Weights of a small transformer language model: 8 heads of 32, 647M tokens.
MLP neurons of a small language model. Each row is named by its layer, matrix (gate and up: input weights) and neuron, and shows model dimensions 0-255. Each number is 128 + 32 x the weight over its row's rms, rounded and kept within 0 to 255. Numbers have three digits each. A neuron's up and down rows have the sign that makes its largest values positive.
Before each neuron's rows, "fires on" lists the tokens most often at its 100 highest values on Wikipedia text that the model never trained on.

fires on: " |", " and", "R", ",", " RUS"
L9.gate362:111158123199117199149206120150117112086080149137121096094126112088152124141139078116130106082090173181113105180161135124147077128087089133128186097086066095169129164183139134081083139122131094124145147143142205090160150167123094134136175098110170158083115110106101113135181089093161142152133151158188153144142069135105118107085108127119156089100113115116146092144115156122190107125181079077131162077134104103115189177103114160097153117162100195121164070124165149148146145089112146157144073064189110174125123115141168110047116095130096133136078171131160136199167079176136109155114095087116158188151133117141128077140119105159152152146086155138122134194142145169088139099094149131130093078108130086152122193138136115129107192159101130091134116135127196147134150141148128
L9.up362:107133119131106080058093144127140147122140077107109121074131150167147144123078164105092098145145108165090166173087171128104089148138130202107108110178113088108130160184122140138134134137183197123122146112184161111140193142152182163140107156154050156151151137161103120135055161108142131175115143088124162155146132163149129185119112129125117116108151150090105084157101132115107151130158077136058169163111098131130158194172158107132123137096054163161137085123133101116080119210159140079171084169096120093120097152137172134158097147143153125156112177117142102095153128121121075145166124093064138078088131079160125132118148129098085109091122122102084143172135076135092197134157191122153110122132083129106153072169105167062109162102194082089126098162153110099152194164079122

fires on: ",", " |", "-", " was", " named", " by"
L9.gate328:136146120152133118124189162085147068135056121105121144099187160162112112111169075081147135096155129156137179182179149097192078133149107213144182160096154102148169117122075141131130162084115090172172121124161136069141103171137087162072124125105070133112116100176152109174134105114165159153151120122127069095110129123116165175193090139093131114117076094127128147099040169156170091078163146066115109123120100116162141139144136177097117125090121149134173105118166172189172114101162106102125086116140158150072113150061164139113142162136069156111131086163152182153122138147104115173160158072106142093152112125124130143097123099080138170107186125115155100110168109159063138170135122156142122114170129062154156114176147081155104143146115189149070123117164165076119142156125143
L9.up328:147117104136130170101141170180134144144116095154101133109151132133091130097108187146102097095113094079095200127137191108134130095147094111124135176154123175130167111129089153154138105208180119128131171164087181064109129160127162124154109087129132152138127125128103169051125117106119149080058115145179082151131130151103193173120099174116152150133078107142114152099116157185169147151106164154179141148107112121126140142131135143085100060074098180057146083116148100078133111154073178090158093147141140094094122123144176081145104175102132075138095103212182117151102141157176086124051174112113127080161144103135110137110099140049137133102118123101090128142158115098120069148126090124131128123139152112103130066162160123165119144098122154097163210189173101166182149082147108

fires on: " |", " in", ",", " ("
L8.gate161:129126102137055103093139174129117139143145121126134070130176100120149118238145097079101155123131126134111145080092165158157124062116132134109112138081165111099198119148139128079159109104093148147098162135146142146150145147050175076171227109145114190098083129110129096147166100153149119092133116136085114125099154154185120138093073096155159129144092144179135152132093117118151140121117142121124128172121111108077087096079152190092180163135152168121163137160110144100136151135119062112150120143181135077097109167127188118127202211151114134146151114143138112121128094134198093140110115095067100123125158102126158159151089125146174089148132146093047103156150108130144145109166137148164059104115110095144130171113111180148128164106201197086140157086129143103175109061117138
L8.up161:055110086145124106156101190126126127123195127115068150081144139140110110159148089112079105133174114126190185139129109135119097104098116154115123189168149134137130092162163143091141156170170153178125112156139076174153142105138099108125140140102151158129155150108155106148172130212058118131118094107095130052116149057144102121119060118069134051148131124106164131141137124086128130112159141127104161172139202125139042196162154144176110130108115195116149122125128125168193101129120102087103143086145114088090142157130229151132159164153136163150095094130163109089141129114159086152119142089100201157093115151077142130159107105158103153175104138109074063149142153102145133137141146070128083109123124099103219142108116141144087151111140158176105131082129091131145136062112102

fires on: " and", ",", " with", " his"
L8.gate565:152172110128099143138164152086112121138097131117137128170137155078130099161146035175144108119139166165177133141133140117242121111152086174192174168100072142135136093096103110091152073140155094199176165112140114075074097146118125069084099101093139123149152154103176162109099151144151166130146162129195110173156093073092118106141125130100154147137107094084129128101127117155159090082165121087074152082096138109158133159197127108113133137170088129203120172091115125134170108128139109126135045115094158175127090153128101143100094146136085142171127061096121121170131104149104116137059175103151085136187125096229178097126101109115099164172123163107132091126167154167103151156165090130108136129171109109086079149120130135156129103109130131082148116145139140168130162151151180
L8.up565:128172128088144121086142118083135182149164141167124106144106153174139193152108101143162089100150119135154146139138139140107135125164126090126138065092148154116143157072146074161206112110169139105085120140158124120128149174111138169115096105130105144130143114119123192182081161104132079173108104138167136151155108102143070104105143129136126160107120107063153126109095159109168104087176093133165123076092153122075064126149156123093142165058129117165124160155102118128106115188151122123194136153101097117129139123107208135156135101141153148107175112067191069106130183120087140183116101115149164141150129179119103126121092107119137122140112137063079178135085121100083094112130165054158111159112110179155086124105196186063141131071144147158153065203095113080095185094171190

fires on: "="
L8.gate233:130210113170112076160147103099099153141165115150124163110128146130115152176121100132124104090100111149091076107130171127102099105092133111118143121110128101121124148149133148135132130123111150116054157130110197098116153123167127068114100106120093121124153129094117164110130140154155144172125181114177101123112170123132096102156155197113051142168179080183133084071121122104086166158086142153136114157110092112131094107124079102153104130177104120102117081162100115089133169104151161150138106140157139204098120156088130125147127115165147132142124108172106109136184170152126170109090123091112188054131160111126203109153052147118114115100177163079159127148109139132153101161176146152109145046178080090175191139145191109115117047154146132056103135071184145190150053093108185
L8.up233:077129085147140077162153113097126169095117129126147142134179132151078186163090088136085112074093108106101080115148084130079081115177080108122144135088104113092175152151159174134136066119087095087132191125080130153124100190193194056122107103106164172134116151106112127164116085059146140105107165150181152172116120139163049125155119104130133167103124110195141103145108082111101110106132142158099150142119169143132095144147123034093125132103107128103153153150099202057119166108089148150148116096136101099143113130129103174134125089149147143134168116139169106100159162072133172128063135110078146146143142125136146088122098146086133144152144087151122128105109158180160118107139109134142190138152142207113209119202109078088119113150174142098107138161144111134127052171174125

fires on: "=", " ="
L9.gate518:153141126141087020178194156134128139160089101113078131136122106105117172164151125093128156123126139116145112133128120126151111081176130114174119112110182098153148164143133144176105082104118136096136124080057174135150139171152097100110128126105101057088093188130164128133129149145100132103114096163139127135183148134114210097144124137132114162128074111128139130071089065142092106126149147129143185190101197122109072108142131132076108156131135169055077127166088065128125067072136132161153118169137106146122124151119125161137152132156075173191069171129108172076183119091166141126150081107124139078109127105180102162126139164146147117125106065092116083162137143164153111162140107129141183144131106154083137061120192077174071137133142134113085163064176137121170153098177133
L9.up518:144091088190119081136159129101124144119119103097139119165152114158115133217165112159067121165152079107035106184082031085156118076142098104133123131112140107101142217128148136101123121115113081169101154131096174159121135140130087142137095092125121129145138142083119118106118178134104085159172157121137132159126061148161180076154141171090089218088110167190097129175126139102114121127107127118107139112150100140102104122130175079173121143119112114160072122099169095082169093080127115135078156121119103095139150094154171107095142126069160115108131112128144157128166088108167167113119110095127168116126080094095094115114082079158145141169159186117146140168130110170109094167165142079101092115143112163156104089113130164194153140112109161176084136059096142126181169119069186

fires on: " the", "|", " The", "="
L8.gate103:098158148132140082141185110083165103109182100132136099091068113102180142119120077084176100182073150093136103118072158110108130058123161157186164160120150167180148156098103130118154167127189106117106099063120159162119189098146157104084080104152135125093140147103068134173152115142108133168159133143126146122132112105160150134124082120147085124111116146179136132101144089130095115102121116122138085165127118108131156140076074116119132088142121178167135093215083121111160076137123174156121107114196149185115058191133169120091174094113113166167124134141121178113150172081139099158136096130113165044102156101138167155163174083154144105103154145133127164103118156119116147174206094101109205150082113183119160083123115145208086109132121066144114139094124107138163107138113101
L8.up103:075120133137077134130138093102193086102120097133095136117115158107102142132115088128145133127096160117158141086091182139132167088179099159147138227108174092100141160096148102103103122094089079112171116091151103156093131081142126099088145177185110153171124145155130155130115088143106136151161149185187138136099079129099118102075056146111120106127146134174091122121142104163176120106111173187104043137104199166075085130133150093137142086113144099128060103142077092096107111125168113125129143085158107140125091144146161150103120090133118112151059105127094108131207127106128120091129114081131095117151095098121084159086102060140133128096100172081098130127129061103106186099144144168123152142077171142134151082140022144144124099086128074102101160190099123175121162173104155

fires on: " is", ",", " (", "si", " Ha"
L9.gate279:231159125112169155122113150148156098159172150127120057149199093101158191116136114077150127180147132136155122113111116140098148129146087105092139089063155102120106129130066127159206103108102150135133093151091124150099111199093094178086083122118108079128133090103142154152099086091126172109119188135149137103126145118175146147174137108141163205175109122118086138086143186123153094117177126076112081141091144119073187087099098125167125132164113161112122087154165171129145100055097058167166114156133139168138120133094090079112140153115098123123157092182089172096134136104072140173162193158120112101111136111089165155160118131116151074123169109154133129148109124144107119152126116129187087108146181088155116123081110099179083110180136180104156098149108148077141107085122190
L9.up279:106127109071171068126176140122144124131173069130107136188120101134156106145124134184160169107137138094131134153115092128100089100133116141140097072109161109138157153148164127192128135093119085168150167191131119132082134203162123207139138130059215098144171095148192123128190082115097125180161107130129133076111131148187106102116143139068160133141157137089105090090166122094097119113080150090080147203112163109105119128113108109096197176138104102131172123098088081123138082137145167148133103128179106164110103064151206201095146144144135055119067134114094181133166132113144072127127117157072114137165071178162181129132130121118114170168161092195081111137171103157126113117155136159128103126134159111109130152126134105173185135121126184138095107145144118129105109137089121

fires on: " February", " March", " July", "rem", " January", " June"
L3.gate177:111156098104125168118062138081169129090033158155154077126072139115079147120097059131091098060094201130109145080143097144177119094116127108127121153108093131129182138122201153099127139132143118108072159147129139125179137143118115178138132076145159174141138138106134106073087121118167168108172114162164140135135190127179167086084131134202131094211142115108138118123140141153124121148173140109159151109135095123116183148128158157122060168144154132159168154187092122104142118115137070065123148061127164098113120148060089188125125171120110152105110100152154114123099126123117189155059128111125057108133116133149177106174154151107099157153120088084111161103117214120140134178183112121154106116155105156099139142137115084143153114097132081073151133137174089164089146095133187
L3.up177:178163184127135123137096124135155115140089123118164077139133094089122104161104073156113128082134126116104191108085076105151168102131166162092089189149106090115155126165152148111059157133097133088069104123164138104113148095154130067097102138120134129085132134146024111110100078195090134111107121145163150149132122095123180086129162115169182159147111135098115147181169198108051135153083149118111202113125175128154096110128145130107146087106149110107110102103129124171161091150102130095157115139135165178119119127083092130128156136132128255091155078158111144143111120104155135124135156152180093124106125096189119118147107169126046156116182096112120184164111181199085133082174059123136170135172088113118159123140106084129115112127122093105126104098149138171099167147172157

fires on: "-", "r", "_", "p", "ă", "s"
L3.gate158:118127140153140123140093152169143090134138163162086074153106095139148106172157106057115094133122215110122103100095147118134149089122124142138074108035157136153075184172154160130197079118168094142149174131132085049206116133097130147126051133126119159142101106146116155109175149185103130122103134154123124065124141108119168142121129108126102068130141095172120178110155120137169155140156134176091098172137166118108090112103145112127190094194131176119161163120096123188151075192119052148134091064104148120107117194117122141146175138082125173124130136143135117131164186156200135153092113144132158087143087176124129128100152123164139117087161138181134130141073108127100134127166125119128093096141110078183112127167111093161083172070095128166093103083165146179112149084152144
L3.up158:110081160183106180123160135155220174046101130175108102095104136126174158124087165124157140109088169097132120079137138192140113124135116091089135156133078150168182143070141143152184100163151103118157129108122157075092176114162167107188148144065160099119161179178141103146156077126068166144157143133129128157125109142103129107125164143095143121180105070190130134194116138106117098105166110126146111114081158128174067118068108110110112173140078141125103127123139158110134093152075144126086115117057143098145081141138127124119170078123132113048112140125168122092069128147121169162165104130134089171150142088162136106148088094103109186144157159108200180124121142067137092103136101119077177107156135101161172167122143154116102167115081080148144081066123163118121084131130159

fires on: "-", "c", "s", "g", "nt", "ss"
L3.gate204:100147129124143172169093111150189196116061120130138130055139034193112134151230129135114143099138153113142116153130121116146120088110147118153143121064109161106135124100120129105158127154094137161120137116079084160110130143133154171130162115099098120129104086133143166156147131114123125090075093127050147135099151127181182149159132095103077150102112148231149101093111143116132139110116127074148165156147090118158106147145073095100132086153146134135106123159051173106157136132140122143180187130178113165110107144090170164154147136116132087122161120180158122101175194099154104105124085117122157187143115153175165113144122097141138111112071134115131120124106056130137095177081094131095093124157121179169088135162145100123116199149022100152089150135139141197115089130200150
L3.up204:135101152120088170141141149134187123171145119168128132113071142156106138170158164082053094104097188131112063139147161115183157158117162082166125130093080163163181129085082176137122138108153149087104077121184159118139077132081145174172089122121158118156103128158113149126135108113140174098159159162138112128115134078156118160144112138137141059193092171082141127111133132163183098067134112186126128140093099127121141101068181103174091172180142139118150105139090096139068082155105129178094177140054161100088150139151074103091143111164161095160113147153135105130092181151117176166144080106127118121108146074201102077138106177086112109105114164130130091148101158063151146137105109066115055151089114115192103142150107168127133149148133113163115201126119139165122178117114138

fires on: "-", ",", " |", "ame", "."
L6.gate300:133171090147098173197157204186121111187089170097082107130149109125125166149167110130114126082083113158146165116140095111111077134162144165124151126125145112162140129117138155112110080114093203150118141132088126093177146111120101161131143078075142217108102122109127149162074109112113109158099105168140103213137146168145164172111132140119163126152104168142156131148092119107165172178224128077131169149118152114149124137159119158125138130146076155101214167130148172144131116077120177083106105132141081152125113134114184155144100086169149124101079142128178112162144147160127130176163150069066173101124122154101162157094094154108142117136136122084087115123163112087087118155153087099050131107141069060164073069163169086149113155098137142111142106183116182078116146109101131
L6.up300:076075128178105146131147155176154146200055080113113192110115090125144092103117069123136179133118132117096152121103106116161119148089130108127197120146180149141110132124113135118128079092124125144199165123135148041139101201068092099107142159088098167156100140160107182120165113093118130106187173134143086124142071156204103149141092170077147114122138170113143112112114143110108105129110128152156091148127073126089192132167112116062141084143103130124105168074156163080119053169082171138183106128111122120065135186158150164148130143115136118118075096103115117162189086141204109126114130131155165096157109068138116125102151078142161164096143109138072129109174109145121069131117123222124162129109158115124161135110138112159087123116109185130155148129151185144148097118166161